From a checkpoint of a small transformer trained on Wikipedia: MLP 512 SwiGLU, 11.8M parameters.
MLP neurons of a small language model. Each row is named by its layer, matrix (gate and up: input weights) and neuron, and shows model dimensions 0-191. Each number is 500 + 25 x the weight over its row's rms, rounded and kept within 0 to 999. Numbers have three digits each. A neuron's up and down rows have the sign that makes its largest values positive.
After each neuron's rows, "fires after" lists the tokens most often just before its 100 highest values on Wikipedia text that the model never trained on; "fires in" lists the words (lower case) most often at its 100 highest values on Wikipedia text that the model never trained on. A number after a token or word is its count.

L18.gate371:468461486513492511488459484559485511533529515533484480480541464492497453506442526507474529494478515495474486495522533509545516471515505456485546432473471511517484545521507496486531487511506472477516505499505498487495502507498483500504518485480523515531439456506496523514492555502480468451514505486461515509497515530496458494463491491541509510470490498543518497501552483492485515479500454483489495505482550512470486485498506523460535428508505492458500521536527462479525505520451496484506491476514515510471521484489520476481503467466467507486478486511456496483443502518504497511
L18.up371:529487458446478477484519498526510511478473506495472455476468509479523498535464519533510498508525502485524471500526523517538496504495516481498491512527504531499487500501504450506513512488514468481527540513503481502511454513493484494497521476520528508527512476489489442534561497546471525459482491475521497501476500515535547519497487466486489485532495509531508493486539517491477544523470465471491547488485481466512500483531434481494493498448468540475466494534489513491524490566451475480563526501507552523490506471538470507532486505519478512505492493514451515490504517462485504466
fires after: "J" 27, "N" 21, "St" 8, "ut" 8
fires in: "june" 24, "november" 18, "december" 8, "deputy" 8, "september" 7, "stadium" 6

L2.gate424:515495521472483540535485469502507535493510474533526543524488502537513489457521530519496485472507518494505491558511469519520536495469547497491519533538500462526505497460510523494469475502545545512505467507469534546484492554455435470452494553555499484495463502472495472523540513503552461520476520542525536542518489469480473480514504501504491520509485499499490503498498495518512489513466460469520501531479529517481473525523498474539510524494510486485485484468522508489528515482495479483483506514560518518497536524470525523513453473499493469513498486510517515503488529484526474505
L2.up424:548524508504496516496469474527471505483463513485479511472526525494478515512447477484531551559501489500490501572514508468499473490578465475532505475483510532429473487507498496520490495498479451487526526497504466507506512486485504514538515507476515507494513542481527509511508518530496491493540494499518511523500460515559506495492555514520499513526488505500527490474487488442467539513505487492480566479512485469484548526545542468540469496537495483501481504486482490502502497461523529527509510531500543478499489504497479511489462496526503475467505480460496514491521481542514468494
fires after: "the " 33, "his " 8, "The " 7, "s " 6, "ir " 5, "ing " 4
fires in: "first" 65, "world" 9, "fire" 4, "works" 4

L12.gate307:506480534533492537442486509465517516481462497519489556527485502503460506455528522520532523491488538509549456466498487482494471502551552496534475501507454494486504512488504492504451486498484525483511513505464531526477499512468523537491538506490495492517497493484519438552485459551456498499500484541520479502467479520508488533503486465457511495485534488464523483481510465502514483513464511466494520512500533512491481473481491515505531527513451500506490501461542511503506513454484506482515485517458480501480480500479542496525566469465516524463490518478537474518489479476484489496
L12.up307:477535480478525534535490541542489504470483470496494487533480512495509473464556516518495487500522479497545517487502496499473477489501468508475466492494511494481521514515535491539533480516469504486479489475509543504521526477518538518514536546465484477514540508510487482474539496483516507516481443505517496499537499546474517489476490502527520495497476498526516516519465534500480470519497514526499490518523551444478488469518481516481520476542502509521517503503496475506448533499528506528498472523544469521444529508470523505514562426471499507470508509488496471523465534505523498569
fires after: "f" 33, "re" 23, "l" 8, "ul" 6, "F" 5
fires in: "following" 16, "president" 13, "followed" 7, "follows" 6, "follow" 5, "multi" 4

L17.gate328:554483506559505505470509515560504464480483497510503494481535514492539487449501484516491470506471498499485504511498487504496472518537522467505470493493459492480548509535477534475524500505535436514514503507513470470494497485485516561479474569456507499497469502485510542490477509522534473524463533519524505489497521492501484567510469478492500497491488502533467508528541500495480519532485528554529479481500517557523463475507497512476502487534485488548506499494540471483512450513515506497453478508489507510517501478517533501451498489527502532488478484472486499529510463489546521469
L17.up328:493488452482472516503484469509519487536507520523469465472468487493457523513542488518481527498456545497480470470514510503515505506529544506493484525500511546468505497455497515517488535518486492531489542515508550497513506523482485498479441507486471489465496502488483504499499492543495468502468463495477479528524434478491492493507473497505529498504532482488462480528494481533445459457543479505461511516455453470496488499502509492487495469455523502555486525485493524498480503501456508496500535545463562485513516523472511484519496514466469489531530491486458494478501543489519494456
fires after: "A" 33, "ep" 23, "o" 8, "ap" 7, "c" 4
fires in: "april" 24, "september" 23, "coolidge" 4

L22.gate169:531524489521491487500515518551497494501466502548488500499473527539489443554533469500537470508515491486486467506479487498480499562504500498487449503491490509457529507517501555509508494477469486474491526509478479522541507529499466521481530487505490492519481544520499548491537509511470455451451498473479474484513523478532490502472487496492509503490462443494517475543527465503499509496475511514505531465470511456525515479529501489488532504461519481505492490451509507498502516468509515503509500522502476502536503552521487455502472528485546471446521512489464535506460494467541486465
L22.up169:511477495498471504512495478477550521512484552523503471520459540493497462510521489509495468438495534518531496519449492474514471480498528531544490488485477479493487501481478468535503485524455516537466507528493511511501496508505519500491511445510536524497518497459458511512505513531508511502471496497493476505514483514483507527497499442486518497481464495517511489520531489534487523451480524501488490482540480447493462504517516486521482513520531503529461497496490487500480434467527465449550483520455532503507444524578518483533503500528485524475495518505455488519502468542489512506
fires after: "N" 18, "ep" 16, "A" 14, "D" 7, "the " 6, "ag" 6
fires in: "november" 18, "september" 16, "april" 13, "december" 6, "against" 6

L9.gate146:495493492522577508475478519518538472509561485522489516506498507482498499502532511515455478484498445512463475541461497485545543512490486447498538490517507510504494527463520488550452498472466490503559529438505474479515484491507476490462516543499507472498535520550477478512512493528505531515472499502550532458494539515512472490443533509483476514484517491485501474523505498525473497455499479517469492505456520491478508463459509434485503486533498492522497486476483500489521504522511492503478495523476475509452482515523533468484525482494498486483477469500484486479509508533486493475
L9.up146:533518489512491474520472521546532518516537512505519485492482435509473506515513496444494501545504489481509466475504525465505468475512495461508479498489520515489543519520494493507492538524534431499524505462469509537491512500497533506516459482481504526491501489507490513486563546517535492503517505522515490508450455496523490494525479474517468491526473522454534523491484484535455528501522493534483502517506502507484510482516510491496483489449463504485499487492464496545506484540505479503480482438500490498455479517494496507455516496489540470533479428535508543547482475534511516527
fires after: "n" 49, "T" 19, "t" 13, "g" 9
fires in: "known" 21, "tour" 18, "near" 17, "town" 5

L21.gate156:511493470486500455505523481498489499519482510456504446485484489480506510450484529468504501498502531474506504544452480519474523559483538498459508459521514438481475500507479535495498471471480489496501496488497479500498524465524493520498481474442503503508480490498459526525494522520511471462511485513543495517534524489528474496490496462572500484513503453473476443509498521509514496534486496492514465556499503495535475492507464499515483454560509547499506517477509524453498515502454468465500511479453479471514479504530524531495474482499508541513496508461532491527480521524533473492
L21.up156:502488509526469489490500526496511523507477523528548516482457503432506492508495484505471508530502524466511486456511523503513523533548523512516491515465448509462533534543515497533454524466541536498499473506518444524471510463498457513485469500570485483520484512493520473500456488447462515493483522496493500521462529489534480456530520465464537485492469513498497501504514482524507526501533507519496504494536496529454489447509496474528487487504488496475551475532507469521500510464477523547464475500478513505493495532475500500503505509540518462496471498502490498489548544514495513516
fires after: "an" 30, "r" 26, "J" 10, "N" 6, "S" 6, "F" 5
fires in: "january" 30, "february" 30, "july" 10, "november" 7, "september" 4

L14.gate7:508480472489533507496529517525520482509510489473536503504542510488503500476459515467489509430516456501475513504472502490491526497476530468491483508502466523501507487457544522549547512476488474541497549514471516499499517488530522536540509490535484474503511529555559484528541466502521464517520501485522492483476537499510476476540499504513492483483509460497488485453458519542463487489494523459515539484499517464498490482525481476492515508471515467499505536475515456486487530489546450517491490477481444501511468537493520496477544526481464488488514487479529521512506551512486521470
L14.up7:519502515487517510498529495523511498508500536469523497505500496507457521482481487493505498501531493556482469519497503505499513505487508540551545471448497535525509498513529511512498547503506491510502541514473562478515550493530503515503503527472480527520487469470556514488518490546499548498475515473492479505508495531531518546484470460490492513479508485501524524507520484480482503500517507485499467477493443521450489547539503522523526511508463498527484487496485535521530513519415505480505472558516477513455497487510506497493553511480544501487524450477563499475454492518522516492
fires after: "T" 26, "C" 10, "n" 9, "W" 9, "t" 8, "at" 5
fires in: "tour" 24, "cup" 9, "war" 9, "tournament" 8, "honours" 4, "anniversary" 4

L9.gate487:526567506509517513549468500525539509485456505501525512499489499511503498539567461472487468552475506514454482497505468500530549503492516506487485518490512504462501512529541460519498483520526517532481458476500485508500497513463462491515482562506518486479496538476519499494504537540501498515495551531522529502514462496518490491504506500475501458517512490439512457498513510452469485499502526493489532493530518472545506485482569518547513520498523500517497527504499466464539496474471498454492474484481487482458486528481527534492504519497509488503512499465499517448516519471495464522
L9.up487:496524559522507532514444491481496442497481507517456495548509535496495492509503532502474477470446467502541494527473527496477523492551511504484488511466502444497515455542502485501474518465530479482515485492526486538503494519481530490491504522541518497474499509528501489502504530471523507489497483461540517529497489514489565503537515504524511522511532483480523521505492460499471528568490467560504521508528541479502498479494462484513486481511452499521498535477479488498465466528543517489515482500520515496520521515484503488525502471531500513449526474467515462489513466477480497546
fires after: "the " 33, "p" 9, "The " 7, "s " 6, "his " 6, "ir " 5
fires in: "first" 64, "world" 6, "fire" 4, "following" 4

L21.gate344:488513493519479492517504505483508498488481511475483456516515518483477517479511506504550528496469482517461530564507536532481475525516481513422470486519519530465519488514477489492475563506526478477526525496473490472543482506503495448478512505513502523528468501465521488535481515496503469481542500478563512499486482499537503506517480526509487475471490480508475523511479460509470566496499487491507515511546531521509500500492524523514499513456470533514514471499514507500520533501491546529516506499524509516489497504538516527544473454487508497564456561506525458486459478527523471493
L21.up344:491474519506534498503502515507479470517485471445497520494468470470478502529477515491463537493476545503517524505521531526527447511491479501537495487531519520514485462497520508541473526491529458474516476521481531534513524519505490511490510498480478558491520510514553536526479499528513495487537536506509484463499488496498530521523487515499468492468506509475464540473530471480497506536514513508489468487531536475527503477444540520490512517497466459484503519480541479478511549537547515464500507531510507486482517538518555464496486508493528548517526519508495526493433468463500461522
fires after: "ec" 18, "oo" 14, "om" 10, "ak" 8, "e " 8, "ed " 8
fires in: "became" 18, "as" 15, "took" 14, "was" 14, "is" 9, "becomes" 6

L2.gate161:497471529510484529514505475574484447493501508472483523517517493535538528474539541518511519514471534501503539526516518491549524492501543473514505542522440478472496513463512488537512496446488510534498486495504494489519480531515507495466494518480482526545502483494484487506503548484485530512441507499482552508498469492538510503491494510509502484489450489485480463505464514484440488489464480534529466470554482514490489469517488536489483497496488527457475500516509493474510497467494463513442481469489444488477531505494514508493484512506486508521507450479522499493512542471517497458
L2.up161:498496532480457475563445506532517426533487469525502526512485506537521501497497470501511538530467539478502526489487509476502522525471550473475515493553458502528491540473502506495492533468541473524438466506528475505484488548487510513488505500497512536528525485502474460505536517518520496509504506476502504480483499463533487513499502508512518502509477465505467480510516447506466486495512512492520481462476488466497519492452476464473464484493484518523512484551506471460474472486490517508473503489519453482470537482525510507480519530509511540510517518467522468475520462458495466496
fires after: "e" 23, "be" 15, "om" 9, "m" 7, "th" 6, "t" 5
fires in: "between" 17, "been" 15, "women" 7, "then" 6, "when" 6, "men" 5

L17.gate245:527510531472506518495488470498541511440488519480485487482481477504479501479516453520493461486472470487479503516500498515510509515562477478510500493536508494483495508464472523511472496489508495487492535499510484488519489495475425514454496498450537489489472542511502524459527513494506506518496488505502483511515461470472499502532515487481452508502525474544475496438469513495449543534527489486510526521507489436506487497539494500577511546497468512516414502520510498481507509487494494534463536506469505523514475503453488506490490568495490489485493530512481520478522510475519496485
L17.up245:474533560500534486528485454470477523503468529497475522524481531487505472491527444512491472516498499534472499530514529497534538520549522489488527535514512459497508548527490518510477489503489481457489496491472540481500479508463462484482532470515501497523479516489525490484496514492471495535493470531485535515463500511554472493506514464441492511498451540530541511491489502494501507536493489508523516480508476468486515464527496483560506487489492513487476544444531493501543499479488510504487506497432496514482540482545506492457511518456541473504502526474504533527512511492477505530
fires after: "the " 27, "tr" 12, "The " 7, "s " 6, "his " 6, "ir " 5
fires in: "first" 62, "fire" 4

L3.gate159:478485531497465526478493521547531500451495484487485505528470470513484502517473496493516533487501506495548511531519503506533478501520547493519523509525540496528510454497528512500512485487489475526502485515488512557482502527498474454477532543493499539553495524484517491474526501513496541490509496512534520487567507482523480537482517506508490459502504527492516497488473496484519487521471470466545500456523493493501494545554494468504516488469520500468446531511529506512512554478510447513464518511497485472482526530511547524491449510508468464451505507481446496500514533489540540489
L3.up159:508525499533510549513497516490525507460492491506487534516539483534485460520477490490509505496497522528527522482527488473539495512522504526549484530541461477501476471483498514478514460499493493500522467527453535481508522454502476502491504527512468520539543518445510427523520534527529523529514480479529526519507485486517464483526540522491554510518495496483514445449469443489472537524510468505500469518484478519504492510474523518491513538491499473463464457529475505492521523505491461550516499506494544456474497511470499508469514484491485502475543489482514493467507484473508524487
fires after: "the " 27, "The " 7, "s " 6, "his " 6, "th" 6, "ir " 5
fires in: "first" 65, "third" 6, "fire" 4

L12.gate274:531501487513475530518532496498498477513488499477509477461524493517509474530522511482497506470507467454520553467528479500448516532524508494513457522504529536482476509505488533496493508488505458512493521503552512503503541451499480539498473506472520469484522512480483521484510511533468501487529459521476523481506455479482536551501468482484501550515470461469468447484513522499529465513493502517489538551507497468497504484478484508503541499465509474531478482499502515502502507510472550499482467491449513460504491498474483543541493497492543455519537504528473509536483441445503505518
L12.up274:513474512527527562512481506517519486501496473514468460495502515511516480526487487528514502498517508510529555467501476535461504529499499527511481459497461508474497466477535508500488473506498523568499555508499499465527524511516485512561482501518549496445476552493460518529523497487525498539534520447530469478509471511516532494500459517498496482500474520491520473529501488536505477514493501500509541510490521496502452486511461522472549577519538537454503489506525505491490469474480481525511487533478487498468499522499488498518497471513508506512524527488513483480448523482479449508
fires after: "A" 27, "ov" 23, "P" 22, "e" 9
fires in: "april" 24, "government" 17, "professor" 7, "received" 7

L4.gate238:494447515488487503469465517509499519526526500467537468537537486500480471478482492522503523511551490484535487498465525481484506505492507497516489489479581539468539529503511439501534486533477495503521447492465504528470470481472507474515508512453510523527496508502468529481509458509487493492469510460507462525519539547490513502431495525504479485492543493504510483489498558491531512503469478425477515471482495520483492502495502488516460473477509542508540541477531530508490550478490527511461525469469489492524500530475509474510494471515519500516483487515493485517511517500521527501
L4.up238:480452520524499527476457522532470485517547511491524499537488469507485473479478476470492499492482501496506468495501499486492517503524553501505498499505530516492482537484514466507529473544478475509489447489467488532487475503495505515502497500469467501508474453488483543480507495481529513495462511463537487512528561523517470511476504529511510448510510493515510504502527533493529513498498497451457518488490495503510456512476487484508495519474482528490484554525508502543501529478546512524447512515458477511571505531520547502541484508517495524495514527492493467516534478423514568490
fires after: "re" 26, "ew " 12, "| " 12, "it" 8, "ol" 8, "ld " 7
fires in: "released" 15, "york" 10, "x" 8, "united" 8, "war" 7, "college" 7

L3.gate475:481480470488528478523499443476483494494517491497516514491496560486512447528521535481524511495487501494528476499525528499504502470498528498504517472491503508471506435515513515525526477492476460525477474513458496537524483474479488524504464542472475550519474522516477476502502512500506488500558511498495531471496491503501509473472529520510449487536552492497517500465475498546485523523509469471484536446503489511443476487505478471532523485554471482508486458519538477487509523454476498515469504483487507500471500555520478514503518481496473506537467486514463472525462442456481491504
L3.up475:506514470492534567507524499508454463515492479485511478502508442537472517486462498529518486493518500470526495513515512538499512535486473493534502503497493507477462539514499481497503500510500506507477495548526519486509517543518502470520540464456530478509487507505503521469476533511510521506473477480493546515484497570506516573476500453530503522507494499478487507512508486495485463546533467528545509494525490556528488493527514541456478530464553466461497521450478520554490503512504493507502513505514521481533475533494463487485511515519505498448539516501511508506545526484513518512
fires after: "of" 29, "i" 18, "f" 18, "in" 6, "ti" 5
fires in: "office" 15, "significant" 10, "information" 9, "offices" 7, "qualification" 5, "difficult" 5

L9.gate356:530480444486484491494481457501506519512485488478480498460515467526504500487521495463513502462476521493523489516479508481521526503474490495526493502449498499493518505516467475519533517514527485465513504523461550500506504504505483499519480532480496511535454558488508541474488489473483490482492522487502481459548498468504534507520477483524471441512520456486488487461491493507519485496511487539533538525463480511458492455498466453518540492534516514470541485506501476445464465472512488463507503482463486470517526476481577475473473448542518497494505484505502485480456522476467524506
L9.up356:514529509545527489500496498515502514503479465500439476503491506479545524510532465504478521431522514483501506470497489470480517486521539511498491546533528476495481537517538535501482514488500513507446533535477469512510510495482516513533456510467502507467503526521490516484560514506494489521509496485535527487499486508479513487508514471506475544516452545474537424414533496532469495547506509489493484509493486494499475455517465469471552515498527506501509454478528530499522495489491524500506507458474500506496498509464523467524492503497530472495527501493502482482529550479476522488
fires after: "A" 27, "in" 22, "d" 15, "e" 15, "an" 14
fires in: "april" 24, "january" 14, "received" 10, "industry" 7, "minutes" 5, "continued" 4

L12.gate439:498490500513464517507491461479533484470499470510506483508508518526511482487511509517484493512502488500480501481476479478466505507508548487505511546538500514502471511525494489515523441488521509509531493478532545517464479525536469545490494521521506486466521469484540534482492478496520491463517454459517485503494547485468481497526526493534554478528494511508505473505535508549479484498498493492474539515511454483489516520497521511499535471442516509501458486517450510575526485470517516471533500488483462481518479472531508560494523545445460482488501482445507477456527510501464493486
L12.up439:518445528510537508491519437465461505546525454489471496494490512506501488486490469492478510457476527557528517482495552506476490468519487459532538488487527496530484523521506512523518472483552468496485473498507562511476476488525498527492490495509517483502538481519542469510520517516525526491471483467493532463563514473523465515530470488502488562505495503498486541541550507546484489454521515514494498489505484561490477552519508522477516500485529527528503466497485482492471507476505500479490516464469488515492492502487511544498484517488496550524495470479496477503470504488511516488
fires after: "ou" 35, "h" 34, "c" 9, "di" 5, "I" 4
fires in: "had" 20, "would" 19, "has" 15, "could" 12, "can" 9, "did" 5

L20.gate305:535451462509480492495479500518483492456494471538502482498495492502517503518485529480484512525507506483470512543506514509491507500517517481516537492500495528481510518538502498504524528551520448506482552527521518496478471493430490507484508476454466488495482494510490568479497538513537493506490478468545481503504485483488506501461504503522501491481515519556498494499513422555474554503454484507515452487475505515521494528492486485496507492533485483519525471506453502505478528546543463482471452488525531476500466487479501492438463482455536507515508509469501468499473524498523500500
L20.up305:497492486507488513501464487497515483509519507524515472498485504492530489483496513483478498502524467490503511522468519483498490536477528560467557554461476542506447520550493462502467500484486536510508492482491509503479464528490482498562474447524482497496501478501490489543477505468514497547528484483487494511512493513528510491515492466499532473515543509475508468538490460458497475498454489497474536546477481540488503544517546467498512472465491496473481481555467516507487516474479483494496520548482508514539500518547504453520538482488498487475495495532426499540520503539501492497
fires after: "ep" 23, "N" 18, "D" 18, "A" 18, "par" 4
fires in: "september" 23, "december" 18, "april" 18, "november" 15

L4.gate456:513521523492469487545466496542473520478490498528519492533515529473506492521526490546496530505536477550480509530507466448520477468544497461492530521512489480471536480543527513525464461475485481499527544502529445481463495459506527439493528533496501510495482502454486505527533542499473483506520495521528550547513450502477506515512503536513505525497463484505499507498498513459470501522516500535498506525482484472470513546510522490537520505518519519506488540473477487534503465476507453512482498513508486500510482511514489493498464516542510503475529475470476529471526531539532478532
L4.up456:522514513496488459524495504524469511463464483517535514486497502484489495498552513514516559503543478547508509540506497451524458497530507467512525515532480489507524491527578500525466465504514500498523531462501466473473475465477514474524543526492508498494483534479484477504520556525496498497522512521507546563510480499461535500508512526497511515501476521474506516483509506488459513494514479530493488496464472479498515535513529479527506497526495534500523538501479488541493472443515494545480451537472479507544508509509511492468483516483485506463535464491501569501515514501470469498
fires after: "the " 27, "V" 11, "The " 7, "s " 6, "his " 6, "ir " 5
fires in: "first" 65, "volleyball" 5, "fire" 4, "following" 4

L3.gate239:488516510520461536517501486495561468477483548502466522459505490462491508520487535492460495502532508504516521499531543520473449512511493501522468511487488473480499495497526496526456471524469465490500498480470524500494502513487491557544499510519467506488529513510444508515517489499542461552476506546512524478485521460505524460480514510487462526520478504496490520477491492470498469458499502488497527515524485473507511566478485510477548509513514511469510519466429490495492537497503493551479496458457490523526498492480493452522497515528533509450500490458500486495498491464484481551
L3.up239:512538510507494524510512497484485511488456512467478533530475492444496496506526530487498507521511529513557513515497534514528497462528499472482485508448535504460522526513526507546479473494516470496518502488491503516495463506493483522499499521496462510482445459504473500488468490501493532545479497569498510447507474503513532491508503521480465524533460490469496493523493506523522501472477504485496515487507514452493521525518505498491548462537512483459477513452484485511504493464530453545500494457521478539505488506480526451495457484452558526487503479499475510505492520430475483539
fires after: "f" 38, "." 10, "| " 9, "2" 7, "1" 5, "J" 4
fires in: "5" 25, "following" 15, "followed" 7, "25" 6, "follows" 6, "follow" 5

L4.gate379:476496453521534509550475466484486483520509508511503472481467498479508519492512501515521479464506524478507515519475492504512483487475496534503510469509458504513505491466509470520482488471529507553524503502470514519492493481531517491501494518531508494487489548515475468519478564506496484499529515523519514486475451543473524443464509518540468496498530528472467502469537512505506439463534489506541502491515495550505479472523502519519503455493525453482481521501512507483517501476531533471490540534488503506534508488501499476444500488596518520522529481436518489457510518503490497518
L4.up379:486500513510508497490471485498462499540520544461439488490487497515491520532522515483486500459536483492518526531489489525533520491440498503539502475476508495489478503453517525510501515488526554526505524506467515522507485518495542486465502467483488530496486497524468531489488515483459501489484527535501545479494454530519477448475495495490453505483500485481519518487494467512487469501550462501479494504543491539489476508533472511480490474509525522487484436501566536563484488479514497507475528500488513488546477506519486500463481488532450527531473495465526510495491473462523461541
fires after: "of" 29, "f" 18, "i" 18, "le" 14, "in" 6, "ti" 5
fires in: "office" 15, "college" 12, "significant" 10, "offices" 7, "information" 6

L12.gate112:504487501466499462502471517489549463465549444466517488502484516444470507526515476475511550495501507530489501514522508504506490510514540497496518528464515468491482487503532484495441495487492485489473497481516529457509497508454484495561474458500522431523480555496464499486517501485481561496559504513538519475494506516495529502476502560503505467480514477480484486500486485496510495517508499478443473541502512481522491493464549526522493527502480520518500463497544518500486499499514535503515520464503484516503498514537509524540517432489485495487526535528485473474486498527480522487
L12.up112:465509514499530511464485476473482463452507513492522474474502471483463520477519498486503539499482497499514559542522500512503478494541541525513503528488542490463483460500516507508486510508531443528474487498494484482518499538485502489494468509519499521515490501508461465501528551515507577538527477518518467477488500524508510533505523489490551485484553485532478486445507508525478558482544491517450452496522519487515475505492492527517526477488505467529498491512524483550509435520514486493478499490508476514513491481508491516561545461492488472498509516545518485486459482511514514504
fires after: "ec" 13, "ed " 10, "om" 10, "he " 9, ") " 8, "e " 8
fires in: "was" 22, "as" 18, "is" 13, "became" 11

L3.gate104:556511474519502472487495513489466476479490508472483511516489525490489555493509546504482451524514489479456532491543545485536479529489519490534485487522474455535542503488475492527469510525519514500502521460484514511485467530478499520474482524537463495506451529498454482474486479488548464499468495506495473496526507493498493511465550513490499466477507513499512486513498481427500471460438457438509545490505530478517508464518534507519544489492502519478502485479496511449520504522493516488457492504486538545470490502464499491495485492504511457471521503488492497495528495514515552511
L3.up104:523506531505500473506480511525504499522504462491464541518512469506500509493515532480443499512518482496487474534499509512518473490477495484548513486472478509482540505499502491489465503516530515544499507428503531504489489511477514512496471545534484507528501499556477511491500505541479483516478556478498490510494501474501547463483505518487529517487552520535515489476505521477501507480460476492531498463529529508465469475525528516513537452470528505475507522486511520488487443505495529529457417493492543544491470526464525515485515460496548448493514535512511494534484492471513529528
fires after: "W" 34, "wh" 25, "w" 7, "the " 5
fires in: "while" 23, "william" 11, "williams" 10, "will" 6, "world" 6, "works" 5

L3.gate207:479560467494527458535496558556496471514536459497502445524491524490511511481524482503501473485498516472479494491539530490514501485512489543510503477510452500498519490548546508486491510573501538503449487459502479488479495460507482528528520514493501534514464539530490531502507496509511486534495534518518535500520473498479541474484511528529481472490510560524503497523466497496446478515491498521495514517531493525518489481515515486515469460485518481488500491525523481485542558456496533493473509511506499537489506504492509505455514474504529432501536486523519507486514510469495486469
L3.up207:484541501451519493506492538542488469537516462477481489497472531510503523485519503474511474507502458485471539527525507514509512486503516516508527488493436500514521498524517498511495513558491497501479472472516472478484561472539503528528476500505484510542478535494509508481535517496569502524454547514538535474528476514477528447468513510518502493479507527496518500509490500480465480510473487534475494491543503533460503489514491497549461459469526469440503523503533489530547582477491508490478495502517505546491514494500490487499507469489519454499516521533512504463496509497504504498
fires after: "W" 53, "the " 6
fires in: "world" 44, "works" 12, "worked" 8, "work" 7, "working" 4, "good" 4

L16.gate419:501500478485525481458488507454513498514502497492486423489462469520502493494494527494508523543558538504479445530510493470442477512528504512482502489507497462462508437479505542511480528495519492492492529512501484504459481484512465510533455521505509488513503467519506503538516528482562531491491508499503495450495475475518529496467498492540482567472511506495511495493455499532507499514560472490523495501501513494511515513497536497487487517510489449528556493447518494465498516509490476468494518460542477515495473495465464481526502514512516478527535536498479488519496483484521558502
L16.up419:518494473520466537558518508506489489474456462487500517529514548492481491508530455466481479521478506485555502547533516470512536524527558477498498507466506488512520489547497470479499481499494500493498520499452438487497495485486463494480508505493470509448489509490549529542552525536504458499472509480496481539520501477533528487495531491495501504500475529481461495502473505515535496523492497509510501479504505517489532467515484524535507515536486511504532509507469478468515472470508519520528486497496500480414476493451491483524522527487520445517539516461501490517533497484540529490
fires after: "b" 23, "ch" 19, "be" 16, "wh" 14, "a" 8, "Ch" 6
fires in: "before" 15, "because" 13, "became" 10, "check" 7, "while" 7, "changed" 6

L7.gate67:477465515520562510536515522497492467475554523467508527484505456520488502502525466464530499510464497527483485498517474456518515470506534488441556497502520483483525483460540507526444461487456508497466487505489524468505493537489534492513502500459472499510509520483511516491523494476509513550483511468493499489474483514532523496488551505494487520471491491516480504466492490479519477485466470474543505546557479495483496467484465485462477484464486522487507477492495486456506508477539492488493526526466428521477502556505510497523481522526506499477484490493508472516506487437510487528
L7.up67:480488503517528548522481534475505451517498503521523492483493514499474469503510457488536505549496483551521494499485476480537547497503481473463525524493494428489493515494479503540504460498476484490453523483499479440527517523492459506516529520477483523469505472450498547499519518484478485501434472507468493473511514532542502530487500481518512465481471501472493491462507498509515494525516536447505491486491467491478510496512488504514489493479566522487552491571475479504481523508504497475500487511451478507512489548486506518493506465511497440496489536541484487470506483490521482489
fires after: "it" 60, "t" 12, "th" 5
fires in: "united" 60

L10.gate271:572460503496547502430502519486467496468465480499525462540518539489488527551503482513557474552482522477523512534529476453499532528519497528500513542545518488517489500538498543497464459481488515501490489484484499457502486492454500479491511522524500512492506490510495481493466517480492492532478461495501481491512506509502499470484511513506490482481438480496499499542507476527478520474537481512510508454497508542489498504530499474536560478499490431502440526491506483532490474516488469490515517489495504498466517522509487486526500517522489486505478456498494501517491443542484477506
L10.up271:559526515476522535473517512470497541503486493494537508579526541506515437529510479507560488474499515487511470524515545444526484522554506487497507509516476531525464504521490528486497485516501493529504463450515523450490477483490464487520519510505494476497525494486501520531501496488500494529510517462533532498493516490516567494497509500504506514497476505543476566518472513476498530450504454462478477498508535514512534500485504503546535513456508467508488508474486471513490499505475519514475469508520488515480478496476511514520535512496528464470459525475534486489511470500486520462
fires after: "st" 24, "0" 21, "," 19, "t" 7, "5" 4, "cl" 4
fires in: "000" 33, "students" 11, "student" 8, "of" 6, "study" 6, "500" 4

L10.gate268:476488558522469509522452516490536502471484526516488509509534492484520517482521492513507506465482514497485518478429517512475531491485528484491480500486515515480537514499455498526459481478508454469522498510516519510523485495486493519512462505500447483499478540517506504520474444452532540529505456475518482463476465503499493525553495548512499477524478485478499471496496511531490506478523468517455551499506484500465507490478525508516539469484518523489456479499506451519510484485507511492518525477518478502454473554519506481481497485447479497516493443560501435495508488468496501499
L10.up268:476533491503521517483507535495508508468522534436529516504483472503435500473490496441514483527542459525474483492497478502520501455518494459527492541512462541483516465526523504527469527491512541491522491525491492489466518527479484455513503500506505536492500503495494513500513500484505487509488467457545485466502483487513496489480461493515445562500507522479497508493511509465489516504507513495492487533513486529502490502531465517547519536473516450503523500501521502564528492510480504479432537501554494477482483538532490493553491465502517499455509544532504497528511495511481449504
fires after: ", " 18, "A" 17, "o" 10, "ed " 7, "s " 4, "e " 4
fires in: "as" 75, "both" 4, "pos" 4